MLP neurons of a small language model. Each row is named by its layer, matrix (gate and up: input weights; down: output weights) and neuron, and shows model dimensions 240-335. Each number is 500 + 40 x the weight over its row's rms, rounded and kept within 0 to 999. Numbers have three digits each. A neuron's up and down rows have the sign that makes its largest values positive.
Before each neuron's rows, "fires after" lists the tokens most often just before its 100 highest values on Wikipedia text that the model never trained on; "fires on" lists the tokens most often at its 100 highest values on Wikipedia text that the model never trained on.

fires after: "\n\n", " his"
fires on: "=", "ther"
L7.gate554:530481494503463446445497461458576499535446477508496540445523526480471447551496416445468470437485501466549550477485475501492541545509554475461548484614552558540539495499435502483525499485494510550573482504543528483476447511530457490486509501473429514548498515539551435488498450460524531508
L7.up554:518470568422460463522474570493506455515589560515506452494609464491492432550514532479492487506496589513456485446518464495523501496533569437471477488484472518517499502513505447511516507492478473451561527451465507562514460509585526493462473517523538532514435561569514493463523477497513475487
L7.down554:489478455504481508482489427544463513518552493493529486542484525522467518453524539531551467552562483530507510507512495512580540536491545502501467493522540483438518512506505509447492446439502491493498478476466501457535463560458540467520531593536471485508576522497502505527464512516495522471

fires after: "="
fires on: "=", " won", " ("
L2.gate268:493526545504461465540461425443523429491511448411508521567486392391549515490555516502489482521472497505521476496573453471478460471487420514546496542465453463475483511511546392456457450511520582529503432462450520492492495504574507480460550476468475542538495488579569482480471524437543513467
L2.up268:504542477443501491484529479462536435491566488400474506526482488409513524438479501496507514478479527541524516423490457487542550462515516553505493540530469503488529486479538485507498454513498544557539522425511439477547437498472484472501488583498488506536429403617590471445474515479450543506
L2.down268:558500454470494487607504519467529463492521492458509484521471494446568502536485511441506451500518554455504471476512549523565573489558547524479499529547474499465504511441504573509480479516474481521513466408458495470454469499418493495554550498480534580446533447476532524483487494546488535537

fires after: "\n\n"
fires on: "="
L8.gate666:544476523518424472445526487519492490465549519565560524508565579512520496517528536476494588441512520481505517457540520566428485527530524425436542548482462479524510505513465434523496477513479516481551419441511529467460505545481476451422575487482547530517537490478534506511482481466529450489
L8.up666:474473492487398472510475488438450447465516531560491486494491574526584573500488515517490584421490563525525470507470591584470506534480506491435520529493451469504485532523443423555488458510498456536459464466438512493494519480523445480452513486467571493567563446444522493512512455474495463439
L8.down666:469529534507499459514554513515545471551497486505487486506503492517505524545511512529520521444485509487509510493533463494514497503487519512501526517500483451469539541462503512564559465503492515507516515539545535488528474499477557508486484540541513528505529495496558529488497478549486463514

fires after: "\n", " is", " (", " player", " was"
fires on: "-", " (", " a", ":", "–", " an"
L7.gate362:522446538578416534495542508574467501593436523543526531438512490445475526491476520474453527502450528488558487537458506462468514529473469481484516523496519539534505454585501471507473468529482501492468513542481534550488517531398513492530513510507518490555506561441492460503487530542497499486
L7.up362:451392560469494559519517493505510511559485486528548489471575494493510542443564448476423513436512484511552430503506461479562501519469454520595518535488548494456423503547563500432526508506475480470477458467532457452433502491489440426537542583464496504493508522513480452484496441404497532493
L7.down362:509485469511491506533507520482520442536519488458506410445558535512423581508540479464490495530543409457527454539477493516528570523571526498455482478490501472501543466523544500490443519587517517519509486516527493459516541514532485484506522495480482493498501495420534528502526494422558478509

fires after: "\n"
fires on: "-", "|", ":", "\n\n"
L2.gate673:475484520566400541535544519544562497495455478551545518470453449487531530546499520536451440481538491394565535480532504534498444506500491512448562449510432472565477541538534455496547496470495533520545547447489467481518475472509545483551463439555499516498481518550482503520531492508553462515
L2.up673:460486535547491484508554537484568458495608453483479458488582517568519559514473471608527533541400466421571486494454468436553473449477511503544562537491498531514529469497503457520525501549558482570574480540488484453479514473475479522498510507539514512493481500509504473465519455505540568482
L2.down673:537500548547450456481500518579528487490451455526492492509505478488491478463507461470505428448511535476537500532470541475527421524444511549472555520482547533448503528503499410451511505453457488420466493526551477495555444535422507536511491455550514537546485524540535508460465538550538471488

fires after: "-", "=", "|"
fires on: "-", "="
L4.gate251:445500447491505546498504509438539479538485466477396524499544510467447492487404526487510518482428487505472531509430447522519521525524410427491521494491446518506542534578514531498463503513447514469569534532532468520597464490514483494505513543556541557537546527450465460551480496520503544492
L4.up251:480565451493493487481575489521485530546460420492484537498491416505525417509514510487529532476527538492463467540520475479454503481494533548491533495542543477483471432465540506553396464511467491446448539411372513505552438531454499496484501554476508498460530481509463473438487488473517572437
L4.down251:502535456489446525531491450467468476533462555513467554554495444529471516463532536549488466592493452484523484453454478502508521560488497414497473484492556505473501502532452468462485460482521565464474475528524495412577504547497508529566486529495459479494464544487512539511572581492560528486

fires after: "=", "\n"
fires on: "=", "-", "|", " |"
L9.gate520:516482530507592535558547569492526430525473511533421453561515487483532467506501513452504501514463508546477558528508531493473535494525479441458470578462480501461467546573527597487604506546535534548473441530488548524503537546424535478523521497480465444541541571478527417462413536475444529521
L9.up520:535443521512510562431463521539544461501490544509509494485497474542528563494514588517543534483412474470497482489470477480465472476495437528519501481546489503476499524467537473468446483461479457539535428510536533465553553560477500475558487538550535519533469489506469493507525546436503490471
L9.down520:546431514557535482472563511462446481475460476458495492500480471591492479546504583491515448508459535478464549507504438550440481506515482491566501432549565542468560543515484547419438535564419513509512509511438514496487485442476504488506447518479511498494492486523501467538499486505582472511

fires after: "-", "=", " ="
fires on: "|", "=", " named"
L9.gate672:505472441498493483501452552424470535479488501447571472423528461505483514453499461534520555501581467510510510440479537511499584494527498481495480486465508500440464461524506511472550479542543555448437552458454572492493478494428516451495483491507536514590567493519491509503457462522513470497
L9.up672:487501493479554469493442517517502477525458522506559480511565512531510486399515449455434492466545593520545465535526479522498503508514506476505485470466449532501471557531494520505489462450438501503485550512505545473498436525552513509509463530426480451500551531505436535484504474521483510457
L9.down672:506444484441472476485509531460451522472511496473491572475494499449455590517513459554455466458613504501549559568472488441485425524478500576504528484554504554527491497463521511525530458474471530461487560540487486548471489515443476509519455507502482551520524602553514477482542519481484430477

fires after: "=", ".", "il"
fires on: "\n", "\n\n", " met", "omet", "met"
L9.gate807:530517578479503543573484517463469495448510491558483429540560540525524509477600496480549496506495480496539523551487501468473461519493478407485447519576447503532510506443552472538466489489483515522505554491472476568557485456533510567540576497469543482466526529430469447515535535514480459472
L9.up807:481573569561490536513545524499477498475513497487467483515521502547528559488509490534515445452469506511515464525515517520508440526484490390445542568515500487540427451447461471561489504498511551538428512492434422516541529528457478587510491424510495478503524516542445560489520446461487482507
L9.down807:511466534498609421523564502526486492500473591512469538490501472532512561521518546478508450448468501409561558451477496442451476528455528432417476529508409468427424499461480551468420563495451553542480450469479475494489463608522472442563464457549480484460546472503437515460521535490494495494

fires after: " =", "The"
fires on: "\n\n", ")"
L6.gate115:528505589451547500516544513510436487498529505518501501536502566521475424515468572534519492483462451456459483496534436553500465550467494501539462426454427521467509527545461452544565481564549395467511524466502497546613478454520477474503515502451494440506463524471489510443505486463547534491
L6.up115:573511453535400566416525513508515517529529494570496527502516490501553525560522501476465558516452532467525582479508472459529506498475459468480475459531545569494436474425543476516459503481489467497512545445561542496402521485481490504491438501479511534524447518519487468552529507487528405455
L6.down115:516494508598579466469548542535552574520422503517622580436495524508589495486450481472506425473585532531468499501502484409470541579484471491474508489559459470495501484435468494498436499461506428456451465558547456522422522468494437536521491516581474536428535496505495512426477494560477509510

fires after: "=", " ="
fires on: "\n", "\n\n", "=", " arr"
L8.gate342:508462564441516484576451569476545491496525529534548523553525497474547553560528561476451483517452565559467449554515524431504509547420496489469479510526531450492514532539532478438545472547559548513479475502470472490468541510429556516603553458480494475482509528496385496458522529540512455510
L8.up342:482519484457484488484551567513522435549503508467546517493468529529557505526532462485433537525549573506448493495485517463609539512467538520451479501457528558497497521531496565500493518479436570576438556513482471492507506548492466486484482436440455507524506481418431528465457521544540484478
L8.down342:500528541453496458533514502560522558526470566542500522547519428578565539497563459491494498528511488493374476517505511474561481521453422503450551497469458476494507520478494476456482489542512485534458539463516498550466516498515492529493552461491547516497445529500504460529516559549504494437

fires after: ",", " in", " to", " is", " for", " was"
fires on: " a"
L9.gate190:451544484554464510441537416543490498492435546458491494455524507410529422500549474521572556453523632516552538501505503515520540552523492490530488486467469475518467553556532565451524527461493568503471542508432515469520527493560499461543572500450493549486530495502463537464531478477470498486
L9.up190:532545551504544488497504429519527506518557486522540495465496462460429453495497523503564554467437546542490459560532540536501467511505497505463464489501507534499464453483457467486516507475424456477514450493484430516473511478491493468561480569505498462455514463477496478544578499508446473479
L9.down190:542578501545469542473447361567537513509427443573517490507506489485510463514499483505461504482478475496528552589493503560548486458454443510468554544506529505475539492562482558453457550522524498494491489543481479517511455466488483487539478471500520454522510409450437490606521498557491534488

fires after: "\n\n"
fires on: "="
L7.gate316:511514493530431446488476531565426464528527491488503475534557526509484491517460472458496516438589497533474466526522582535461510546549566445448590487473447538536488538506443490456538485521507500529470486516487544495609555491499493465510477448452481481577440536502445485502427473465530468532
L7.up316:565472479493407448437452524569439449469526440504489503521553512494472485548474480446505501477525529553515527503527583555471525533527541432495555495467464496467497545517492497520478529525475498514478523426485545525606526465495483427495528491498523501529473510505502480530455438476538442498
L7.down316:492477534483476503479479505485511532505500477492508491540544502498551491504529487454539547485457519510530520530525489554473534551541638416444512481440467499505473572506405519479513488533447481507497516442491522491537482506499506506497477535522511530567500518518507506471509474469482451508

fires after: "\n", "-", "zh"
fires on: "|", "-", "ev"
L7.gate507:468541504510451497504504491489579481423494557474449486458522498530467483560470456525534514481425438536531464485495452502484453536506495517501536452477486576540473508503524485573513487590527517479490474488511542477496473541488525460483459539537562519481407521468453473453455490453534506550
L7.up507:493483517493522507501511472425439523552530540512559551441586494550404486425449513460458477506447532519531493539491546530478461530496407457572558540515581519533579515513491534474515484500498503456463479547528431500425474538505491490444549585490469425395519536508470490548431559443456498451
L7.down507:505451528479456511509482511496474510443573498457536444491482474504473562497556566469502503452535499459495510493460510577423476499490451563522483544502456559540452528472589457489506453481549484464529500553538484520478469552588543452504466520496500465571489488520461542502510491490513505497

fires after: "-"
fires on: "|"
L4.gate779:444433446558499485467548490521502481481436529547489462457467449517528409450494506573471465503499487543486486551444505522561557499476465481437530474503469489456522458532510504509458479475421473526555539522535422461573491524509473518532529494464479480453501479542436494494483399468515503502
L4.up779:508515425470431548506555540515524461540487428486472524426539465502478493509580526495438466470422485483521484509499437465587427489504545509449533498469505545498453490529472517513519513468478517496562493529520523534517447534490498535543535500478464513471494490491532507460515433467495537529
L4.down779:500494500484474582443460565513546528498508558485551538525532556482586529533513503478519498451454515534485494522455490494558397478483627535498507510504527513530518465523424496406513514491516618488441478512483514526501491500480489518473530533523444610478475561482549551532469468434526461498

fires after: ",", " of", " in", ":", " for", ")"
fires on: " the", ",", " Japanese", " a", " "
L6.gate532:531524463502543562523524566469533533569406492529528476528498506521489521468505494468482572500470503479494456505526547457485459521443525458553444466536434556509472532545509451511483399466504524466539526590413556455507455561533521565557519433537536483455511516490478438431508473519506495483
L6.up532:510501510550518531470448467453536516564556537517502533460385518460472543483589565527537552455453546395466476459461468466549491538451496583512498513448480437497505514528469575510459523422476532527492499427474488506513559499588541446438520483498479504482571478458524483502490518473497500543
L6.down532:519514491607596585499574471577505542547431477562477545460434570442468512544522510442461464501441439480471492574478499483477451451469494480598498513522590492416444492491488527531484529467470527549487454495446437474538551510525500499534482554579458500457474556501508535558500467466468461493

fires after: ".", "\n\n", "\n"
fires on: " In", "In", " On", " At", "On"
L8.gate205:420427438467576546511479511525509450486489471433469491507461510488484532498513465535495525539480540543574501454513573448506511470479512560491497491508461499549532517495444472476519462506550421446492456566527529509507488524516533574560461548533527439504479479495502515488502510488501495491
L8.up205:481537456522402445516504439499524553432517530510461466514513515467486502447484551480551487469491471494491492519567533543476462484478499518488510534464475621492472501452454469499503418541403534539422549465534499432481538488580501512471510477465449463558503497513548524471409461507515534453
L8.down205:521558506468454530536453580498485559536548506525493436478448435557465500559494464462520570542511545471534463509494493467456518480540496523535564532482531524458440494480533459535550522465454432530467553460478495503492450506452526457501482505545572572471518488528523491494506478596463467510

fires after: " |", "\n", " Hu", " Shan", " g"
fires on: "\n", "|", "gh"
L6.gate462:534482532478528447473514450482545585503487523544476521505567517517522521499480527544498564474515555533461511472532471501552544445505465500520477481531491558521529427563522456527484534523477493523488500588534581433487530642491429467520485526473520479496484450485437478431530466529507505521
L6.up462:517542517502488476620512440422501504475533520512505498512475503495444498474533484518552389523439553485534419478579523507572516550534496510509494498500453459488524459509485504495553568500476550484550459508453464520474449445496552544506524510463510444577487471492465589563456546400465417523
L6.down462:464458444444503579493471474532466502494514498435488515475489521520551534456468483422506476491533529399543514450487496527520441534569479570532539529486540482446521456545503536466445522459519440475539440441497465492471473500477558541555451504467549547522509495603527522537510489536483471491

fires after: "\n\n", ",", "\n", " of"
fires on: "=", " William", "ić"
L2.gate794:536429539460517509520539497536584484464407458500492486493489449469510533531526496473533490511509504541517507408482529534558562525518525438518599524488506558469536513508532526635534396449507557560474533441514495501511444427555597539447491476462509505556481487497447470470508459445512464549
L2.up794:445470521410559449489428475524507534580447491476461530507494477546600484489490581405513584506513509520490477477471482498493493482468501442501530525471504501473485431476503476541430477535517485494470481393508464552496520439561518530381485530482473522555405518476524509482480447457511449530
L2.down794:536518529468489492505526511535457468522444520575559485522511437477419509510478495512519494500431511580466477588529509493543425496531527501495494473513445481518523540489542551446526485500491507512533513465463532463499488520496481548587490550412546498468549506496469489500576489543479535420

fires after: "=", " ="
fires on: "="
L4.gate358:510572494478504465482483543530503529512501441507545464527525480492496480491502455532534495451515495470482485440512509499427487517477504472527498521464495508462387536451487539487558468563484563484444478516487409542433515494493551539499490483470406603596499497580499451496530521456543562507
L4.up358:493593489464503427497511542556519531536475479508543503500487475512465605523534487447490561479497565561443471500467483436524525493523468478522517457585420504492459461466519500600447465598502532527483513526449511489517543519559517455525537555462455494558510522524506530535492484435537474489
L4.down358:423458420425507518469530612490514480493447545575473564556507547452557633512596509453539482535529518442424545536425526523472492416565521494504476476558441521576438465427516497497491514512534503479552519579434495459466562498433519502514456482480496572580509438521506493507525556504416570494

fires after: "\n", " (", "\n\n", "|"
fires on: "1", "0", "3", "2"
L2.gate234:500421478518498548472444445532503523518492527440400478486455555513525459501492494500558516483460541489468543526538591489583544457481471429433411490450469516566574507536455506484469499446507488512429546528547583494508446519484494460486485528501560485508492474489495449438442524538508467467
L2.up234:449460530528561529450528471523476486483549482485527535468551492489534439438502539452499447555543528516563563489472520501477519480557390513422517505539499562526536510558505527385436515485479500526506571495501480406509524513551522510529521562480473527488524488501539535471558517540472514450
L2.down234:496419520470576529494543436488451515554533526428541549489513493480476423450483554534578520455529530484501505506462547571544502512493465432481492511489504591521511566486479523464513472475485430470495524446568569478569479527504566494449500571493469536547559462441527445474473480456471501494

fires after: " as", " is", " was", " As", " been"
fires on: " a", " an", " one"
L6.gate916:482504512413495508430465569508460432499477520449439527502487550561468505430511533565558415532510522540526505566520513488480521510545535424488554421465496648520440504581513491449536507487469533511503527471441465518533507483546560534473448491431513506545551507561505550475405524469501563541
L6.up916:579467524548510451517454466469501442584588533451527529398559504476516449557483536525525425448427441488465529504557497518522500492518427486522507542482559496505469434453490542464501510474442515537441567500545526462458492487538500510541475465505577529591528509361465491507550481474503512522
L6.down916:567522493511496476404492459535497498528444474503478512480512494434542512561556512523508481495472513525510452439515482493485494475496495536529495541548515559439496475461469429435522482457489506422478533557496538521492535549518525475524443450567559505574542485462503471512494496504518494522

fires after: "\n\n"
fires on: "=", " time"
L7.gate174:528488476501566471435469549532521467561440464516497477529539516475524507466490475454503558516506466487492451480457569499492520489538559462499526526492427530480456560491459540546461545500494535550553448487472462440517594585463484541455437553508468454483430576509524459490471420472471553576
L7.up174:472494503502514478504551569489528452557486470482485477449476457539493538470501502485592462469512476480429550505513469489489522548484507473510584492491433488413500504429503431499460491486500478503511557521552563550503482512467477539455511520579497497405457547493560436500443460506486464460
L7.down174:446469443517484489517570501510386499574466562548567564564523589490505515494462470511517445487568525534457490469517459487445516511534482514440512482502435466532547531550426496439419505556495610517585495469514547566488512448509500514515558479557487597497476554485547455479531491504551468483

fires after: "\n\n"
fires on: "="
L2.gate271:464517539448452500472416458573400608477478507470487538423461515484571552514542530515495513465518542542518522527582477578552463483468488590434493432567472474518501417520474515548503503498473467478440530514494516457509491506467482486512447597451505532480479415456501507449465479522554397490
L2.up271:458569563472490477504485506529467554497532605482483481460545527520561548453558511499468515549519502470467515466548482563494525520545459573420523513511513516505580476486544486529482482437463444540444452540498542479494524593482470487511449504473483481473524411483471551435501447445543509551
L2.down271:481517543516520463572459465477538517519530567536418540521553474466471491437478470508580522497504476537550479477493476456440493493493421520549541537535574509485484527518538531550482534493560450514476490519478484517468498465488484546499461525573532485462569502530558479467474506465569485540

fires after: "-", " Al", " al", " 0", "|", " 1"
fires on: "-", "–"
L7.gate196:482527467506483506506536554491531519449516492534512475470489554497492419461380528542536462464583504544514495512514476566478468527551439513437558437481548525450503519612478442471455516462541492479458551562446499509510500506527491543472483464521547454483496497469482518468425473467498525510
L7.up196:516543534491525442485526520509536459470525442484469454469517489428504470541527516490542499449506531425531456497443543534455458437465507538501546514497466545448479494522511435453494490458522456572566569492467515530518432472510577492459493516497495502489538475461452459409519463495519483451
L7.down196:499516475499513542488496468531487496476532442580535541560470465490529493546521462562467511531450490497485504551524518524490497516385511531508476488477528500516553461453436464473515472441512508526516459496442520509516512445529473562530460583498489469538564488494505516462565519565518450524

fires after: "=", ".", ")", " ="
fires on: "\n\n", "\n"
L8.gate675:526523544534459483460537523474566543518423475519520474543469544512598503521504473514494536550593486590446471535487482480536527542432540453552495525519450494447543445496554485524544556565432449492499428496521474543525494504534455551482515529531517525517476494386450459570568532556513480516
L8.up675:469445545535470625538506402567489512460448522539442445481495538558424447538494577493587508494444487585486526474536533529462529495456525490455532464500430548477464444405469475508445483462509471582459560421469478463499455495441465505645539454484450521498552524518456501469450496535515435577
L8.down675:497466459487525498503446528544524552394533525559492504524543561489533471462465479429537499556499495486522508508511585575498439464514469570452493479620488471472544494582549516535546509543520475512480475466499523518529448447470414454484414485524539516455508537544411540471545517507462547485

fires after: "\n\n", " Am"
fires on: "=", ".", "tra"
L7.gate94:500513547466544454588488510549556504448542434518475458487547458481536501497479555469465528538491547577592604463491547510499522486493512451419480492447489533492493553495491514568490590546537501482476477435443413524547509524506497547509465511462527562431555529497402472480501463456494515491
L7.up94:504522470459481448503435476454468472489458521572539412454506543502527564504523445401457490508480506484527571501506468496485466472432537470456531536508442506481497525505472512510460475471552489571522514591450508470598462528520513505555464515514455540501507543469562540558469490483428520459
L7.down94:458501557487470452503480538523508471499500536504497490540594475530570498503481448475474502504450501466498497489514519502537454465523499509503432519490461504516527489496438440518486415455553506528533486534445540475553449527480484548545515457495538472490497460496488489479429445554401482477

fires after: " |", ")", "mission", " Sub", " 3", "KO"
fires on: " |", " 1", " (", ":", " Sub", "mission"
L2.gate869:465418486526487466511471489517455574492525484467558481439466467472564460425568508507483513468529438525536523568465474523561454529465513422499462493443520511456480499540477534508484429485492550460510478587506516459568414523523530545553493485492531564483447417493560505510512510428521555442
L2.up869:467621496501553495482483496486533432523517470493475488518524514517492509623511610494456488507512523450467440494574544527485464493545494471461480462507546469493435452503470490462472561482535459419510551505490498588478532517527398565440512409523504441456470484456452513509506393488476537507
L2.down869:509454482436505508534468522554444461499487463563444563518514512581521501555560585542443484514508507528471466501503462565461446503490467516507439505492466511544503489505564508491477567473517507475592521444486557500491560515478496499479471507574516535561486497523553455485476447532501497547

fires after: "-", " |"
fires on: "-", " Ref", " /", " as"
L8.gate150:544448503511490511471510501424459492502502542537471509514619512568492426514441478500516539540521453584548479536446494496514510476526512520418475499516462465515524421467460463480419469520526487492450449480436432489559528529477561608582543481534475522454483527519492488485528443507516489519
L8.up150:506433514462490444496526479492482456580471468495508559465555535486476443494490547474475531524575469581497508516463459488566528539526507506520494531484503472582474462499571506443494505474501499605517549529553494557529559566499498512503474540443525511488507468548532507559420451560527444520
L8.down150:536415472523475555505578519459516413471474467479441614488530536467501473426469485508523538452576426530543477567469473554583580475535514424530494559473471528493474476438501482528512517490497517541506475576497470601544460552519457538502489495504440553558511573469525456516499564453498519478

fires after: ";", " —", "\"", ":"
fires on: " —", ":", ";", " number", " mix"
L2.gate548:518506542488486489521518550504505481521568557517473496493488472517461497542514546476581526514491486500482567485532558501490505559532422453518435494476417494459524493462471450502469504493500507521464528532514438540456418593488457528529490554409500426483427518450468528507437522523486481553
L2.up548:507517464519542538464581504525505499525426471534537550455535525529543486552487543463532468431514529572423572522496417442530491555522439547508520475489475480508516470492452622412519498463584531494487520479487525496507462523527395488488551604587532500525558518485500524504452576519501479531
L2.down548:544504442456524454485530472470441501485593502480495491458480465510521539516506503455490466537519408489521540472488580564462504452486489509469519492441543552453591471514520444543493470481435494499524493573434465492477567492525518530541473522449513563504503476494473562506547457458570565453

fires after: "\n\n", "s"
fires on: "="
L7.gate837:600461520496461454494538516530476507459481541495448410541537577552442460561438458493455561503469553548453474500518535447491576534510510462498528536524472551522430479421456517519487561501570529603514538438508489523511515535568495503438548502464501572511517532472476452473527497449519464449
L7.up837:532428491485420487464493561592429461576477450549528467530477510476478456526457561480487511534553525525563486465549550544478514514563538426476533563459513527538484535497492469548562516539495535457511489537465444428513580535543482480515525526516621498548507482515467494522509494493518514481
L7.down837:576510459475487463547549497521496506421539471467504488512491573568484501464486430494488557454485551461472509479509455535509529512471468520520427462559433513493470432453471464455502463493542477494503536449565531580527484488454588450550592511484496508472539511439548464505537502446506562474

fires after: "=", "."
fires on: "\n", "\n\n", "="
L8.gate762:465481484522533481499487499514414464463547487500473541503406566499505402529539489497530497485427525449484491503502495512484508475489439427447447538471472423453431464500482481501514515515486510465471510596474492484465534518392554502518432523580490460486484488554524462475556534537583441463
L8.up762:457511584514513501525518461509445445499523517523481536482423504452422460522507534570566563490541511470526524496476437547425515478480418466515547511523506471552563479492480472550524463532492526535495541490502481527525583508464482477462547451547530551480448443465488546515558606514512475545
L8.down762:472486523454517510464547565533434504537550459536464547539444431463490517546580471451537456473504505440514550502558513447528449552482474451451552541579536523539533443511414471533501491508507519514477504570499500436495449554506509463529453500512471477512573543494474476489589526442534486501

fires after: ".", "\n\n", " (", " of"
fires on: " In", "In", "in"
L2.gate997:449440474472517406492555450501487495531524448485491450480423536492505499487552567470518469516495537505506494463539481496496457529573433417495420505537528557463575445485476469514491462552486546510526558543527518409446473531488571510561501515542475535502470475494549552440492472439453522407
L2.up997:476406486503492403493556488521485521523564432501524468440410560507487494513568548476521507515532515499481528467549476503521470515539443393534459517528498560455517460489492481460501426529492553460525537567500528426416499513500577493539543521534485555541482489481531490479514486444533505392
L2.down997:519453456434532511511510511511477463558524553471497498527470474449446578528498447475488421556436572538557480480434512502475444456515517493522506531522521492534476495498475460478545476507527548542472498521512530510501554497540510472464554535544546524524447488481495503454499544560463515485

fires after: " =", ")", " is", ",", " was", " of"
fires on: "\n\n", " is", " a", " was", " an", " of"
L7.gate388:534527470501465448504565490449536582483475511461504491498504494463471497472517471467408493506544518414499486497491495512465476461522463526576501478510555487517504458541440412505502526440503565581542468487503576517505459500618536567501549370434604455487487477510530477483429535554513475506
L7.up388:540525544501497457530473519523514533442475432572515518531494465520510515543491556507465493469489468502541483435553408499501491517501451524478517489459541521533517516482515536457439485468545470501444567514481527521479476514491516464512547503494509465485528502507449452501515425552523470480
L7.down388:494512507515542543469512458518554466514468491550500475568411507520503546559441486521546428457537525510510489527514482525514518544485481531528505445561459529488491397521478529467494476495496427478483422546418488468499566499476499505476547510492522500458458514547465526450521505374521484437

fires after: " as", " was", " is", " and", " a"
fires on: " a", " an", " the"
L6.gate795:493455475519533492554432457551491460546500479537479474495541536497542529452504463557517498536497505554513547490531502497501525579516556489485510492437545556481502488457505429549499502479455556483462545457519540487512524578540562500500516406461515484537514472451474460533529468511543397425
L6.up795:493501428544515463486496436512449488483487496517532529526543477420576488427567545491459487416486524512526506466534550491512493525513490522481522557461486458488526465533434471496450512481451468523478592563567470525480475469550464458506474459508482493520511553529456492477537456532505566526
L6.down795:473462443512485513485529554470481478554555473506435500457553630496481556555519497481572493489511542452413476502460528469462539513495500463557519532469511535526534525475520520495500500534439500430411479509410574577472507496433545493486450496547552586597488484496429500424482521476421470462

fires after: " was", " a", " as", " is", " it", " to"
fires on: " \"", " one", " part"
L6.gate644:532493590514460542378516472531510482470423613450526536438455413500486426516539423559510460453511489426521561589538515484503524479511527493460522532422506526543454541517463507466437517465461544449576507601495524426502464535501589510524524524550555482481509495498473469520466460475517501482
L6.up644:481415532516479539433480484506493527491528579537495537592481478541519497548491536554493439527522546514550496486515509463483491474449526499492427526420506611538519519507527501433514524523398525462574571483489465492533593462520544540503554548480521506461471439527469528452537404489483489420
L6.down644:529483544469519495501510443510433503496521474470625470414467504463509486510462462513517546584505551602514529512471468521565597527496501565554468525488510515515550497419599554478519532476523474452488523391498556500538458500528494474415507529483511517442566530488483536518507501459528553452